config.yaml
n_layer: 8
norm_place: "pre"
qk_norm: false
attn_scale: 0.125
init: "normal"
init_std_down: 0.0256
optimizer: "muon_variant"
lr_mult_down: 1.5
seq_len: 2048
MLP neurons of a small language model. Each row is named by its layer, matrix (down: output weights) and neuron, and shows model dimensions 64-255. Each number is 500 + 25 x the weight over its row's rms, rounded and kept within 0 to 999. Numbers have three digits each.
Before each neuron's rows, "fires before" lists the tokens most often just after its 100 highest values on Wikipedia text that the model never trained on.

fires before: ".", " of", " in", " and", " is", " for"
L5.down1080:479512507495491487506526549508499515507521492506523526492501551529519492510479455479440510500449494479511511536497511537530472502509506548539488507470482505517504501478488532507498475491460506515487501492483545548492511503495443504540513488507513540497539508515499493479500484477517478534483500491497496487493520486483510498497495509475510510515501506502499502552472507534527491518490498534520492555502486506485495533460484517465462451532482476466524523485470543484498506466505472500524498471510468475518514520536496463536535487493475529533490482504530535523473525508522500540

fires before: ".", ",", "\n", "\n\n", " and", " |"
L5.down562:475519498462465484567500524485511512500456481481521525494559535498537499472564519496542532528487514482506508524496498512497528542469467497489497525494537471481562496553502490500464484521468541530482504481509537501519493509508571497493501521550501479525511485524481528516496481509513517500514488491496497498532561477504515495456508513537523487529550521453569503500478457477546458534481542439491477527471547494527486503509495534493453488516534524512531485498496532482523508517517467470495523564507460521536482527484470512505524497481505511495514518502508476512525522507488506485

fires before: ".", ":", " \""
L5.down1959:490519476489477519523505567506512516502492511504487486462561463496538495487490464534477508540510524463523518524476516486509527497501507508542502457490529517506526498510512493493463509458482520534550491494489465511557518469501577462495488501500544519469455516527437495486577501492495504480512463507494517547502528526485523517537507552504450487509529485481539503498497508496487463440472494478528546516512512546520466489468476452517527483506470505476521470511485484498481543499513495501473490515518493514462492517496504490484535483515527493509509474492470490522502492513488437493

fires before: "\n", "\n\n"
L5.down373:494513496501485502486494515480507530486471515489515515474491514520482497479506512490532474446494468501511499476513540482503526491468523490545485509521558512490511467489462484529521500532465448510507498553518538512475514466466505496477466552458449512518527559491490475474473500471482444526497445519483418488474498524512498507514532517519445494453501495467467567474532523495482546458529529498474531500493511502485490502477497504478523506488541460505507540536537487519532505494509472450520520497488502493496520476482462452488539485447528519519526525478509471525503458467488507513

fires before: " the", " a", " his"
L5.down419:463487498468458495493535482524510549470486456503488527475496505500464550488459515483510569513518507551474532477519517513490501463488511512497495536568477525516493531510463512545492466486512502494512507501509518510455453492473498491480536468519507501484495511521509530514499499432506401507452473522539466514492516489532530503522492544511486523500459516495485484509539507510491531532539504474511487510521484479524542493470537506559519492532513536508510542503543474488544470486495503495494524492495519521520500489473517470491508504499490510525469487451502482507527535471528527532

fires before: " by", " to", " with", " in", "."
L5.down776:502561547496532545461525526546531481551509477498508526465467498511505466453487481470534545470497504501488501531488486479511502494520521471501510496502473450470523518498499546489502544529499530566494495530505522514531510504485509500506474498498494482502539512462446521485511479506488526552510443511495521514493475492522437524479536473459488511474488460519468519510528526557481518504481538551503584460504537517485477516493468500448514466487507494499480506498500538509521454517485506456501474446483501522508482484529497502494523493491476473519488507500506536488553500527501510518

fires before: " the", "0", "2", "1", " |", "00"
L5.down1610:511519470537457478514509521518558434480477519463505488481543537467527515470495474517521526504462526514482539525460522461538532526507522512515491505491488505507555492547488468526484474522504473521493503477487526497525485496508493541506465513481522535521470475461487469479528516559482500488535490501520535479492495498502482489507501508472524509490527516464494512523560471526565503475504474505531530501495527517503484523492459528450502524490498488494522481510550479538494482499524454489476481496532509498513520508495474507493517452523498544485527534495498440517481503527479490504

fires before: " |", " (", ")", " mm", "%", " in"
L5.down1525:504503537547528503509508484477515453531543498523522397481517470495498483496518462515428499505491453492503420502486529535507513482485495508524499560515474473521527512517504519457493486505468449503493483490530543521494497553473499563478531516513487478516478508461534502521430529461514548514532558551504490499488487473470530489558541505504489462476475503505465485516486508499473485495535468506512529459523511511485479498504515465503478502517501486508549495540493547463526539522500477506502490491476472518512536495484490553499479514513524485505502502501517499484510518498499473520

fires before: " |", " of", ":"
L5.down1617:500516534498484521474493447475501503468528500519501483461497499511541453490459494482485495501524494549483491495510507532461498508477525509540484494548504493481499545509494508483515500483560453521522490484476499497482514488507532492525530492499526500456527495479490524487516513461520505487502507532493508465484506448502504533490546559508499466535498512529525496531508455468541550518510538496515493510534476521486489523489459543475504481530500500487517516467464558487523554555508461454491523545510521502494514518511512482462462475460522504471490504540464510522491492494520480534

fires before: " as", " for"
L5.down1527:501473492507509489497526524501477490511520456540498528465511466500509518504490515544463481493505442461493515546497507522501502466499481495529521502452517516529482501475509526514491450482486490487473499518483516568530497517488497507500484520565469438498496517532474512464495495470512484521468474523495538494482487464479506457457488454475489499508480505512536505557505509495505511490484489523513478513437491464535500532505514478537500507556571513487524502466493513533500508520471528499511500506498508514537507454504485492533500518474518555465458512510518530456485477511534483486